{
  "num_key_value_heads": 1,
  "head_dim": 32,
  "intermediate_size": 448,
  "norm_place": "pre",
  "init_std_qkv": 0.04,
  "weight_decay": 0.022,
  "decay_shape": "linear",
  "final_lr_fraction": 0.0
}
MLP neurons of a small language model. Each row is named by its layer, matrix (gate and up: input weights) and neuron, and shows model dimensions 0-159. Each number is 128 + 32 x the weight over its row's rms, rounded and kept within 0 to 255. Numbers have three digits each. A neuron's up and down rows have the sign that makes its largest values positive.
After each neuron's rows, "fires in" lists the words (lower case) most often at its 100 highest values on Wikipedia text that the model never trained on.

L4.gate415:093137166112029091158164180126157143111153084135144171130142098130093146116121128108146153149137159171146117175145109122112159076126099072141124170092160106156124138157092110078100070125094146154144120169081120179120138133168139091126185143137153093091105089185202108094101137186060086131094124045151131126141093149156111181089104133152179120094099147089171113057149208174165149116124129122087133153178103095126122116163080107090117111160148105138172134124091077117110135147136135
L4.up415:126168133187080085098148100083138124141087131119111120116198088107066106170121080116116176147126109110102117118086146171101122097075121112162188087134117106103126136082060128139118122189133171112117153176194121184132151092104139114071092085074172119127084182168128113162129113114162154154139117084095154099124064146141169154073090138164081080191161120125154134154179111082129152089134146068175119073128070142128108066138108113074119140128129129143110143086118100143082139106135110
fires in: "was", "round", "group", "groups", "club"

L6.gate365:134102112126194085117164113119210136116221096138115129099132103118077062174147123177164141143091059120131154127126145116114153106139147109154070134067154095042087133128094100153117119118141096113147110100143171119185141061092156169133098137120094112086158102154107113118171069121069104123111139068136160094132140094178092145132152103144166124042137145090096124074148160106133103117154160056161108152106141148129140166118139144126189093127113153070082164105110134158134137124097104
L6.up365:119101089139145134136168139139150143139225048116162147074083150122136077119138123137138161118138068162168148135173133115140136094127144127114069093104108079098073135115094088193153157138103093108132100127121167092166152085118150162095113113082101154099115142145137100113173098122090106093104108045134160092139133184184139100131124123146154095088155159119104145132139137119165086060176118089124092132099184140132141146188148116128182093134144126069100201136100152160179180144050114
fires in: "he", "canadian", "canada", "held", "can"

L6.gate336:096102120078166099169136116127126197122104094140191136138129138192098161128110089095049096174113138141171117081116088114106143101147118085136164135133149080079163132142138104076060113129142146132120094101129158083125085090189083145164080140105118085095145131112052141097140128147131064078094082088171087136137115172137164081140187113133136123133157132115130175087156124084149130133100114145152100112080154154164112157191154086121158103106186111122037135132161113142152114180094153
L6.up336:105089135138169130136111125145144133101107086156164105066147157200129147115128134122118084135087107110146128047123124156113141135177160109114153147121122114092154154142142101087093109134123086183133104109134069117087122068196067112174099194124073083078080150128105123098122176125135100119102112130194089091130128216125190101158141118100174121064107151108123167082163118124119112163140120178165053096109162164141099159157131111102167083091143110089101122097151062089155124155102132
fires in: "de", "death", "development", "debut", "deal"

L18.gate166:162132134125123108122127111114124086136105183102142143149146179186136172149065169115163156150147113072171142132117126139194087143132092128148127107159169147141141087124079110144069144123137141152070091126086173116130110144158145167085125142088135120105049092139162145080078108136132179115155120117162154110140100078068172102110133117107102071086119144104146116154131107114095126154156102092170114148067096122153154109181114112100145121185101188167085093039142118142178110210064069
L18.up166:171159076162135100116192117147120084153098166107112151113142187187143144105067175096162148203130144081159152127120155175206075122152150110131099107126183119165131128118110113146107124095117131164051114113102153103162128161177110140100080130114144121139079119130187167105087142157096202128127146129140143138145115110054193087110140138121080070076091130130165094144144110115098101144159137099162111156066085107110117133152096096151136090140114174139110088093117130141168105200112068
fires in: "an", "any", "another"

L8.gate411:107089110118197079141167143146120142140164076156118126078143171153127131098071124185098198133102142131154075073191092118122145150153071074128117175105111141141121139119128106098104103124115092197161073116127067122132089122108098145191062167055127121089127135183131096106127155146069159171156082128158124097149088158098139127171210121162179097071124163093158146148168112124121133123108131164141140091090166179097115170143124134097140078179133111112107128160135124158130148163119101
L8.up411:119127143084089098181086188142130124080102114110152199138151161172077115175147103164085107144094154090173140115139092148094157134162149116127168094101100141065131168079153086132099082110125144121136123167102142072139131056145092101158109151152075094104143140089126099123121142201113079108075135126122131079113081166079176114138109109143100113150140147093098127158168124113193123129134164153163120178103156140158116193120112062100155070127135132145105067120103115121155176136133229
fires in: "de", "death", "development", "debut", "deal"

L23.gate151:162139174088170101134106168180114085144164085072132108145098178131091163087141093123092155102064191181173154125162104126110126093122131116151182155136110130122154113102099133083136168171074121119084114198153090034169140097151123090130116145078103152073146109161114131112100131134152142131149112088149117113192122109105101130118192177127125069169134150073148118136146122130103121145092228122158104090068131145147172161133170157104146105155174161155160150120120105115188146137112090
L23.up151:117107107135131141103081191115140120127175092086124114180148170139133130121096095104154167108111169137164144067161145147103134118164131123147212091099144147085082157115146177121177108135105109103087120188144056114127124104149155087181052086099072142078129132137094156084084186162150094148130101129132109132199052092073114144078153186093097056149156156090106154137163114176136113139182111113166155126157128142152115151146081110114167169122140158136143099150156109078140151163149138
fires in: "death", "development", "de", "dead", "deal", "defence"

L11.gate389:158154074126117091143132133138126088088118128144093180130088094064120143109198112148109153082109158135085159141099146128169062072128096122135083119135143184147152111126094129242155089166125122072147116131144189085090154125109105140091110154141144156123182149140181092073105128163247128126152076126140132122151167112145147064101133173157109114104112141122084129114098103130093113094157167092086144166112094128158151091161138156093102101116146131146135131096125115073107115177119195
L11.up389:127129112143102119096190112213134136107113142104111152114155172158105143093061083145132141136147114132102151125168128132153169160144105147153173130129139061106113082155120152121119212055100202126085116128117139144126142126124193144160144075099102154151134143089163073133175136101086200116202178109147121204157163125146104144116080134086164095151130148131166115137149176137123116159131126107152116108178124077155128158176117152219096078103166139178100069150108133137175122145127112
fires in: "was", "is", "as", "became", "which", "it"

L2.gate354:134137100118177093195043131155162097129156145126132092136133131158158132092161072115138144039076130115100165158093105126193104089091110148097132124149117053149120108122166115134138175077158125124099109132198125094091116144125141152122144134152104171130125167154131124148160079107177134121084137085169141166098141136163166103161093109122077171135149113106095106096041098166069107109159133156107116098135162126124108085166139091135085171138073105146041131107146133202122070117158137
L2.up354:148111176174098114161102114100153142151184147172151068134175202086117134169146091094162125131100170078102169137084066130164056104158074172088111156169147082131127114130161140151124145052130102129154135139159181167096135083135169173122105133166111163110116181150122149127125122070128182087082123067156124140141145180142101118166107149198096156139139086142109138144097081104133118079164148120099134113124147105122173106153143091146124156133113111114098130069160087215119153176150102
fires in: "while", "what", "white", "whose", "able", "whether"

L5.gate52:089061101162119141074079073131164118086095155112165108120087123163102180145132168127158106148114116119109188163124130163176086151097143149142117112148125140171124125055139145176113188099109098106131119129139118076100112137131106131154097117160110055108082129104143123148098100150141123103118075156170107114142092072105135109095113088143134153113155222078188073106150099132142123108149121000135119106095144119141165149170117135124182106089144131101098088080137168102137088143089099
L5.up52:124111174152156109099152105146133154142087144092185144129082178157103100090161117120162111163122167104094157105148136084147159097152170099140104064107136113123122095126117205119157120139109108061066142108136097127104181141161135155113094160079166077132139099130166138171103129213165134053070130149072071129076108142118137118182180121125082030172151132145131153173123065152149129128129156124124114140146160161127094096114071160158136088156122101188111147128143142170111104125113185
fires in: "an", "announced"

L3.gate348:126104125067157138045064069142202128124139084099102092128119125116088169132140109087142103160135171103078119129112058118161080150093118126141135159102144175198143129123112153128104167138132191066110154091190120097144107157086132135111122052118121141141101150142170133090101087143131172144118111114141134119145139093126116089151100154104057155141093215123150123110125154150172103134157130103163186091115161121127161164148154175153042082107196165137124122066122137154096128148148122
L3.up348:159153066127116150173190133135133130105117126139115129101177098133170104147100156208108155107087082081120163152158107133082079154093144144066114104144144138102077138143119134138127162162151114114122158135099100155178157105125120186111183152195136147114109167187132074150114116129151178046100068101139184124131098150123124145140081185100129147168094158145122189153072144126085137046108155144076118154150164082131115163146091083093156188157146086125115155109192129150129110137172139
fires in: "which", "stephen"

L2.gate96:159102177086114115158142145097092163196196124147175117126133139084080133137128112150143171111123164129138134136073111135176094135118083120090129203115156121130170135144178110235178137122088115120136167078154128157110125066120095128069060107142084151132136144176138152142121085116159201115124109076121107116135145126126106082164165167192059164144137192114099140080129136147142057106125114123091132113093151139129177115136149118129097141145133169085150114137157060149085085084151117
L2.up96:119070166195148100180046164130117124143117101135107107121132161136147089129140144121193113087077155116143159186128092074193091103084102151105147175175085100141132096152152115139145180063137117095127095111235131098093179111106165128153197144167087159138157114157144139137147090117167165135069117134136135118126101130166169151108172169091100137100178156133142141134078159156155140158177147152106125106156105137144133125083120065098117171119125141176168163144164176176136110148113098
fires in: "while", "what", "white", "whose", "meeting", "whether"

L15.gate264:108152111089113144114080142149187128151150082143140151168035134184060161093163116159094141138177142115130056069166114122104157109097111128176200169133135176111123169115154135097117151165112126157142097135165130100112093147103083111190127075100113143083081124142088148117128138177115108082123118091140119125115074109106161093148164121146139140146115124099143164117125096078152110118136122099178110082050158152139165172141130156095157092108154141151113136080077050110144158202101069
L15.up264:091140167094089124088146156122122134107159093140148107115097123149097091128123177145084106103143093084182108078137088128097176181146159094137178097145164129065136113092166099063116106128187127141137131143102094115123113129151112117140158124149054085105095111099042145120087144166118088094138096100161131107121116151165129136130203143169087127081192124075132198224146153094154139144102118155178138093119139162160155178102147125074132070144124146120130151095118067090139141184154103
fires in: "de", "death", "development", "defeated"

L6.gate73:077124192034174112151140197106126130131167082106162110108140128170107147172083136124104138132120155102097108088156072148099134096047075084124134109101130088137149132206047100119042119140113119168130066109068142109129063087144142131172119165127158134060114080156117172109094157110136131140101097131130157061115128113058110085127119134131137151150136101093150177095140122078105139151136147144135096070112125146192135154188119109116146127109157107159140129132139137143102115144162145
L6.up73:106132192145151129144084125100108121094170063110163081076134099141104160165099118103092142086079120074140106071205120151107110077088119099145135060127066097147120145150084094161108135152102082158219078115114115148154132060161146116189136170141119135051077076149134120095093184112130136118142106197127141066120121182110108148126125142137144107155155109111163154152137152057145141163141143117136060066140110126155112156135164112085162107098175122125156146101104128126118125142144133
fires in: "radio", "development", "death", "de", "studio"

L11.gate117:125131131120123128122108055104128113141122086119115177135150128112153109139171078167139149088085088106082107143148119144142161186152102155131091126148149200190115151142159120178147128088162164114143133146193092144140074168172120152171186127120123109125101151133214108155094074088084176120111117119065108099133152194112093109097079166134141077167145142163098179160148177167183118117108083111144111122078105135116110145145100081157132133119133191097176162093090117052088121147069121
L11.up117:135124074121103151140087138144169122106098132078090103131080053097144158135175133190098210095115141129160153099191125156163136081081134085104124142058099127131089149133174156114110124165146108144100157155128159143141139176073126193107211142123071083127101143165134067105132089131126152111131058130140119128121122156157125058143107129080147160110180139165162088080170183166116132117067088097114110129164119115128160140094113207156155150128123147095113126107144134132096158143158186
fires in: "which", "and"

L8.gate73:134158128169176122039129116164100139116112092139142106161150136143129086167136172122093078121069141165118123132130079129111179122138119080149154092078129168111141119128134085179123148155137150186114120157127106168102103075113093137163111100196150125057124200162102139050044091169115163144174074122169116133095114114110086136188174081121136119164130112119133083095163104091142139153095128121094093107129129170068109154144170169106142092161076105181141159117117068120079129108106128
L8.up73:145114144119123148103140097140092135148170154160073082127076125065093093130174126142127154123151090112173180111097096140136106092146122125124146084138116155106128076150073155131176170083088192139158164156099105108121119125112118140200081126100147133041115172138046174083094099171133167088154096110066182126119158117081136207145097109107136102218089104079170156186170125162114134116120114162122109111183131110115126108104144113097161137140103142177112092124134104171148122165122156
fires in: "not", "also"

L9.gate66:216091046160123098115144141136091126115113086162158108063158166114107199133114112067141111179075143156140145107125115125149086066063128103154111140144141150120133083118126127152093075108161126141140090170109135112136171093092111109174101083146129135139137147126142123091100221145137121160094158129153146187099111117105134130050164107171160112066118163154129118130127084120106103093087199120128174154141128167097185180159151172045113141116153122116127094101141139126111183097139125
L9.up66:104107085130126134141189116108154185186090127108143077044113146125141141086116105117201140112145103098110132133143162113147120154073148119123136089164158111150144119168120140123128181054106089120128117182102114145092101118111120123123096076086151112059151152163175082043155139125148134091104190159105156169094118098105134120092160072116118135152107104136183149119110124120097156134139142061157188126170193103181122101111130212139129132135141101137107140154187058182094098156152108
fires in: "the", "became", "of", "time", "as", "least"

L4.gate326:065063232134084141142125132106118103152054115102094162103145034125159106171131175118203188087089177116170179147086086135125133134155088131108108117083126104078106092137055085143147146097196182107095112134147163103105122131151061147095157139140096125115127098155132159054165089154118140116101079103126128126142091148138129084083167130091108097118148120108159156094124159135114104126162198147132167142096179162168135103105148132119111146117138121122155100090158107132133129134129124
L4.up326:163146127120101074119119135120119168102108131124128089089112167120148100102112181169194141130060129116138150168146167145053132122152154141082102139177151155115153138152094135117176059155136118145119091127174131088138148177094109123161133111118081159112104096151072159089102129132091117140110150118121152181103172156147172069073109153144085119121159029115115138136089096158091070181147106033131132166123151161138189132190162129129142166059141134196119089087148118132115133161103109
fires in: "be", "before", "being", "beginning", "beat"

L2.gate125:157070100100151087165110081102142157126117076074159117116146150152103165176147103094125136096134175101144154101090156200186159114117115197125124165093105118180090170115089159185104168148157106071079168186159171136101075128148098167165109100121143154121143172142088107123179059101145202141155143127141177161136129109119147098123081106100130145071146149131127119076127149169131092131069108153106102153088127173123132144112144133176126160123138103160097082099129057086079108135142167
L2.up125:093121118092169105140132078114097134109098106134130184070093108107075152189127135132107220129132150160144111106165160161169148090068166134097163134040127105111071169111104134150100109071118102113178106123078045050108133109120126176137154140115116110199097195117103109135178070133144118144148113109147138153138128144104175154114122114188152106081145159184146116163161195155142119131144117073163155115116121109147131090126109188123150112122153109108149103151093080070151145116153140
fires in: "was", "is", "and", "career"

L5.gate4:162098087110157159086147095179149102074129119185070192119105083148145180154151096164120139151103157092154156060134094137098134103120104106109142139159094187059103136107150119147110135121107143108120137123083140096122133081118093158076019121146104129100147168166128119095136080183139125188106128127092146101118106109109088138120101098081116091122164193095163068124145115153143113077100114140025104132141109152131145178107125143085131083126113150168171183075108088109119115094115112
L5.up4:182101107183176107107113152165107139087139163138096053118102134100081164146168145131160152091111115130180199092183084111153174133071093154162141119038085129108122088164115122181157106122102147177115129119162131106103079111126144146162105099056122141140088161187126154105161120135122155193111077120081143123074171114105176177160171080082081174167169105085153127171085089142110177135130142146074147108123111138090127133089168120097111131133096114121125173091123120130116121143158135
fires in: "also", "then", "later"

L4.gate8:190138159147195144084150103175090205116156103141114150156154188162104153134117112136119116118114140081216155116169099067101163125144090093110130104134112086092119138157133087103139120096153130098108129105116134158120130075142176157140075167154160186130156141188087163078082092111136156100151082123106115102132109136104051137146136100084114078206158170148109092146091097158160105115115121162095131090145152152083092149098168121107147101120109156186147182087103062090161146104130103
L4.up8:177172088109154161104119117157133123118175140130153112121116086102136133118141156181106160164113118169141181115179082133124166143072049123166163102123086198086098133159058101195131120162094143159153160115083109157114145114149155078191133132112129134081110187131086147091164121174125147178169137132099159128122166077158145195172144146066165151119081161150161077111153133153096123092116120165099102147151179120122128133129150155138115020142152150168155148146166090160142122138135083
fires in: "also", "then", "later"

L10.gate352:122144135109143122127092129137107056148125098127104121207122129072109147123109110171119176067184139141147122143159056098106097177139103087129126119218169167084143094114186106108132205147164148151113095184091069175158131124149107131130124147194097161098095135150121111054106120132116155089122085109101148125110135127084066153108089154116103105139137183115081107175183162160111098205136061117147146112165089110116099150159155090079163099115113126108118129099139155144153167117131099
L10.up352:144084067046116166138119134115166135068124101108061138173100096112146129099134122132120156083112100118150116125153167100111138075104066195145163091101116051109115116144114107109082122176186158152118165109184146097142159179175089158131129154141077133141113103086112089159127085138110192150159108116079165113137110162147113124151131159076065122146138160156130119159131185150159150107078125102112094126152146140063086143124153140068161118113098113094098175123097047093126067160136152
fires in: "which", "that"

L5.gate193:123109128125160146073095098123110149155194112129100112106147080185124110152116091164161130123155129088131163094156098092103124164108113068143114140115132121132100115184139058152168182102135189129133146104127106092078173113088186130149049141123123161052092143187108173060140088130115094123178120123113144115109095100089151165145154090100214068126095164091135089141147078183139117096133148119120116152085165171161155137131171134089159118156093133151089194139136101122182135131075149
L5.up193:159120103226220124125151126086147158134195126135131090076103139129124129172062110153114124155120075100132182089164153090087158128062132101142158152118155129155109165096188077153159131086150174156127136076160108159146090032130176114126102144116134139110100144175123219099133118102128094124131110117134098138119162122110144097155122120092144094103095167103151066154120105150142064131113100128143095166152142090137119094090213131142140103141085124150148161181108123169098122153131105
fires in: "time", "then", "later", "year", "after"

L4.gate96:111125141122090108126159133116106130164105120147126127135151110156145164180108105165169179153097129134173137107129139135193130097174102189089102186108173183105118137120094099178137176092156083142128131121096070121125096129117042122153111137118118121120125109092161062069161159144094214214160125092116136090161114074065189142145110119152084077071075149083145133111119200136091185094146164114149135141102114158106167132130103166140152139101130141094104091128185124081116156113134155
L4.up96:105160069139147110152124138125132124147081093197063138107112128120116148120059138132120154102120181128153133153150133127071098114108137159108090116165138124166163099135136119142114145197112177124017072059163175128078186148095107122147137087117070121126054171154082105122107079199143118143146129133195154159139140167168126090123134161108122145172155086126121104097137128130082129138142151101084092200114146129162177073174093105124080104120149139108167170125087141094127101149104137
fires in: "be", "before", "being", "began", "people"

L20.gate121:116159131099138094170100125105114158141122152099127089087179167116163158154051125139125117133098142159137161150150082118130084143152110140043121087107131105121124135153086114145087146148137192111074095137047142168110138127073137148020149132152083168048109138114151145089119113191186120110161099108151098090143155130101115090167176126128120184163151097122145128170106077155158137126090192043138143159124144137145165113118115081128141079146182129110070144137163128097158110148162123
L20.up121:077144160106117129132060156148096178140166101126160122152132148115077134147139137102146182098116115102184049136103143138140120124081133209161108129125162101112114091199158167124055114125114114154160109143089106109138143158103136120098161117135175152127079066148149099165097127117144104145145128181114163181137146095121121097138153111123156089107151139152137155103132204098143179118120091089129115087054030203124141127127203080127101113122165184100087111138165116178085094150133112
fires in: "air", "award", "airport", "awards", "any", "awarded"

L3.gate62:139164112163147080071125069165172161165144128162093069158157125120117119137129101184156122113097090139091110065154151123144108146131122118081105114171103137102143103175082051155153127105073127160138129107107123129161147105106089167114180140088125164116105079096126109130126106094131086160158147129089192104122116153148122193136128147191200082135112083146155112153228156106107128124086160125136080126120110180133131100184172110182105114104049143158113130091129099088100118094081175
L3.up62:126160095113159095171081153146116120183160127182113175097131145196130130095160139127159102129146082125051081094124175119117076121116137141087087102136096108138109115111053118191169161136086144128156100176116150112152132080043099137170155130154144148133165160115141103094155148123130128114114121105112164098164204071120177185150105176115159118082117189102068113138129161147147157089123092053079083124090099183116143112146100133155113100115107153131081140122146149160159100147098193
fires in: "new", "career", "news", "canadian", "canada"

L12.gate446:204111081106099105137105124160103102163069140121089137135137125109131200107162120174114096128169197112113169207171106127139110143117126162089128187113102099188097089103108151110124112091185138068062137145129052159080092151123085147114171104177113185113085205128110155103153077124201169139117102106126123108125105096143105096159126127162137183142131090109086162132104101131150104174160125167092134089101156110162097118170090170118119126127113161137110176116146164069137141101147132
L12.up446:133126076157112129143124091171162147151126134063151106109096103158064161146165180161158118151120179093092091204156072119170146062150085133068149154155128115162078129134158174129169097139148116067101144186151113197116104146122140134117176102140116108108128180142164157110101172106115126125084115100151092169154105158145116083136105197116123102166114124124141148184133145104168120141114162136105147137123123088144144144161106157150056138080089127152121143137128165163133195116251112
fires in: "while", "which", "what", "white", "whose"

L2.gate174:140113122078106089099155169125144073165078144113149117159126108080107114209115119126182139085155124114156198107138118134111097119109084113142119147083133159159156132201098096158140072102132133080046117124163129141116120190052067108179155119107111121131099142123150162080131134090123099210140091131103181129169178126124142128111104126142136045145122084100131142088104121152040106137128136106108115094120108098113132081116160119097120124131090141141160098059164057131066140098138137
L2.up174:074111164104129156152167124120106157173119128168119178164141116124124050107120156157144148099015111138139145098162119137097131093176129157114102176106124169121142101105136154148178145099128144155089120118171126109130124118109114101128173060081073117117110173198094110088078090172130134148134135109139150138124116151151136044089130097129082092157125138161176113101079103113107129201140119122098160113155108167138178113099125094136159106078139031091106124105090088130171136202106179
fires in: "be", "people", "being", "before"

L11.gate183:128099131122147153089100102124148170180186109152109107193166099085096166133131132140186099093181121106137108131122133093149102161166119124099155125152155170107118103185077067143165158127133139080105152161159103070134146104097090165139098089062111175111178090088105111148135091161165111115137142150126134087197163125111136188171157132154170104098038079112146086084124174135162128103124154128081143160077166187121168137142148132155110120157094138143050184089158091132129144161113150
L11.up183:064117078189170151149147130158153143191169124163115119149169153076113158122169138140159068071127117159155134147140214127105101145161106113087111080166154186107122139163097094126165131120093115092113173158149139083157178059158102110117120099103184135113154088114115132175130100193170148160085121165103135105170147119142118181167120140149163094090084106118141082088116145156143145116145124129119150162114147217108138089062107153189089107108096147114089164161174121160085133143110099
fires in: "new", "news", "children", "the", "western", "west"

L17.gate275:118155130128154178084095161134141126094083132121097162132098103153110181097102112192127169099064136115167159121094112108164140104098119084076156154159117110076106126112114163118140101146116149105119099143102121160162107104040108188174068098173133193062156194166095142140173113158176144145105140145110162086088110136136116113105078122163102128135138211155111072124174096126129121169139123106094139152111141140192143159158071141153124073124086093190136121091121195086152113147160097
L17.up275:184123090162126104134159097070168108084089166158131144130137182100100122175104076128166165162098166108161139113146115040146185127108090108139151104081152091114084108152057084148152150116111170111104172223145164125138108093120194121168090096073132149144158117125124143188092079176156070113108147190176139138132122148091069140125117124145152142122176161157114110141163095150082110103159102077146113136107111139122135162124176114163093116143197163179133148105088160144154131126102133
fires in: "was", "then", "occupation", "is", "position"

L11.gate283:105034136148104163151140133073119164137191080131091062153105107145107187183151064158133152107114107151061119134151142154131162114117116136145130125092125172115124128149131147165114193128145170132076209149137171165099111126132106121112133133128061175083113165131118087112154097151091188128223076050140092114116179068148137118124096171080083043154133127165097159123158151152138129113118133080137118105124135148156107129174114122123125105100126145160107125080164141096121128158151117
L11.up283:169127113110141138102135166150126166113088146169113169050147054089106050152111137196129128157107116110167122092145097154128089115155062120151089153152158158153119071097127110210105139140158103095060100131141163176114134130132190144120196143113139090077110154130126088142103144175176084107084114156141181129143124111106095223131111148143127108156139166175127125139099161127141170056104103116141175141156157070099117153165117164112141151087136159081127122139129133158153175152115182
fires in: "which", "it"

L11.gate275:114134116119137125201126164077131141181142145093175135097078150147155142077146111172068098103068104149113162184140141088217128091071090125108104154148148134156151124172141131215173138069115107131067144138101160113068130154114091114138124151159107151156114126102123143146179130155137161188094163087152100140108100101181176147158127167087093155099162085166138153116114142147154070163155116166096125136120155103099142083147122143140070122140101130127057102086191134081114105092144085
L11.up275:104115145134090134128115070161137106137128068137162103127142114077115135133144144103144124117093220095044188162109120154170095097110043170114168179129132096125159113153158115109134141110142069126102190112139097230095140102098121160130159102167113088152177159105147153156119081156092085083080127069135059175157149135164122112187184147102110109136117091114083148122136157125164125145141087102111151098085099085101125123126105130130107166106168130095159167102110173187141155143143125
fires in: "while", "new", "what", "white", "whose", "whilst"

L17.gate44:120115154143061087094103152077188140173140109152140203097100069102082111159171082137094156154137147140124096080123110133149165130100132117146118132095200081200203160110121096148139132177098160136124117180132091104153158070120094127085077123101140116087089080164142159154104129156123155135123122101163130120127172139158127142112124164150152163099087178127131090077116149153155150107125092160104043127098150094187131130127115154172156105095124097179076176094094123071069147114098105
L17.up44:089084155174084097091151138103165196153129145186125170144068060070084146154170087073141139128174117100116125132108089156105180085110142153117091101127108081206128143118110127092126120165144163142133090155179077152185141050162064090079095128119154096079081123126146199140082176136163125128109106068055119116157157162130083101125100178172109090126129152160088087085158129120162123110151132143110091149116116150148106123164144097133119118141144134158131163124150146129107148119100148
fires in: "round", "international", "group", "ground", "record"

L3.gate234:186122144065159177109054132057103142164085125132101123166144116136118106146118160116118152090126170120149155111134094159128091137096120175062149178157175110105132160186100154147166149054163136186189116174133194091137098109174079145162146167131117142108083135131144102098150143185098136120165039104141137111128106121104157128189107134146088084111137140104126123129174183131116066175176101105103128129096111149160129096162101148117135155081152126141134115068094132074177125136072145
L3.up234:146090145133198128064106164122111116110140134189180093099100097196135063129163155161140141130127145102113155139172153137096092119169100125098088163119163086152157127142131164175109119131124147114128099131159083112100140127117108075105158134160152116156200114126170170104151162103132091100114132154144159179184192195145145118133090135106129162123068070144110178139123045147062149210102133134104103163075151165119130185178146164171101150121169089163175086135119149157112142138125103
fires in: "took", "be", "before", "being", "brooklyn"

L3.gate118:072143211108146141103139181104141134124082102107130117157138036112138130147090153141076157152132160127119130136098147116161155123165074158042163125104141109090141106154120125143098132107098138192124129183114129125106101078136089138167169143132145142104110132150148101075123117116036183137137104082078122148164095085113197135127094155090147100191096137195140172129158196153069128134097178128142162087077171124141109087105134095117146134123137133055127077079105100141146111133103150
L3.up118:222127093143121101104121116090146105125104111135177124084120157155123066125154118167134092155126114162118121191107110139087106182141104187068124115177126139129196179101100124115148078203172116088096079116139144162085152168113130100181068121109100150129078119141127097133135121101112157152137165168119110116084154147178080139133125155079089117130122127129136180164134091148097069181129123131091099097138146172110199105133148187158103095101145113144225106144108136150167072110132082
fires in: "been", "be", "being", "before"

L10.gate14:114137141143124093085101124136164157159164096116117086094137077111193139105147087144117223111159092112138153167131085139136078129112140213165135132170142142153143107124115138098146173133119173124103140135120045148132095116119125168141123081146123129123158198100137118131115152146095140146155049123132142159109127175155138160147106163138137100103133122144127150117108133154166195143117122142164136192136124096171153127180167082103113058145161210120131117036066154063101136098088203
L10.up14:086149114098108110105191192143091136087142107147151134148062138055132087111169037153119186129158100138111091132140131150168101116077111117187113099154149106147147121093123127135167106147146154131115168172161099150159156160120107119138108075104165153056138138079150137146121116125170130087159145102152126122145184079207145119132055119032115160101114133151096183131110211156138145136105117177100122172112157070103169142092092151098134118151142123137054107126103115158156149129135119
fires in: "which", "that", "this"

L12.gate430:184111106096159139154150125163105114151086120144135085068155135102180173143176119152176097172124131114139134082097079132118137152109120109154128142139196147089111087169155170180191073122147115141104131119096144118118156147117120107118119117104149157143151182128108108084149156108162173090111125172172098122121094110132110063086127124175113132091122110146126132116106159163078198131164174085122187154160129187148204122179133212160096094095146191158079108115150128115149176212101160
L12.up430:185188046156117166119149141100119111124105101172108143138104093161099145108156137094102105123141104105103159131146133175113116164168121060136102097139162133136138163166107153125129074140194112127174087132079162156182135093095139141161125172180179128105133106146175166104131132130147089091152111127120174136103092142165145190096124132187129159118081120120095134054095092155134150111087148108135123135130163142187106137108084125096110192128133038139093104121150165155012166171107098
fires in: "the", "of", "least", "an", "office"

L20.gate305:092188124145120160163099032089101115107130136127092091143173124089103150135083057154138123131118176088095176086083050077161088105090111130112173119139178090106205099078103148085143127144069216064074091125076112143130101137100099139137131063124096169133113111138172134126072099132196119130121126117120129104133149164097111124116093109141133104071165095118150149138097135083099133133123123081095147107097134134129062124127148104158122112158151144142146101077120146090133148073108118
L20.up305:132098135152107118123105128139161158129151166130161148086163123167108138090057095124095101091115175197106092170151115164131184148147127103163132160143126115092110175149129153085123116104173104147141136153092101097143169161178135177163118074149152133166104102140115136117165117135143102103136057152142085159100106097089099132116134148123124124114199072147155094097056176050083229113148130148109138119131128177153175122061133160160119117132133125173160128152104244095147141090154134
fires in: "aus", "air", "airport", "aircraft", "academy", "acoustic"

L2.gate405:166191135136131166051159089100120100063161106119109120083121129125149143152138136180116110111136191122200151136098153131183142114137069094168147086128120153090134145113094123153144123149077170178167147120054127094127149117091106128133074101119157146178138168153087147149090089101088137139182164138110152118141162130079129142132138138121101210142118219122183142106137146102179135136083101130148090120128115167119176186073137165057162092078105119164120118117102088153168100150164146
L2.up405:211150116165171171123159134152121156091092156108166162134128164184104127141159124210110088070093090149135120100110080121108170169136103103100150156041147119155100171161157106147125144151125121149138055152157131113103107098104126136155094135127121176171192168170055132108111136184113144141146086162125155153135180132138135145162106079101115097173160153103161083101125082156107086154124158117097106075150126148116120169123131052105111085129149121201159129107076098148183116127177103
fires in: "also", "has"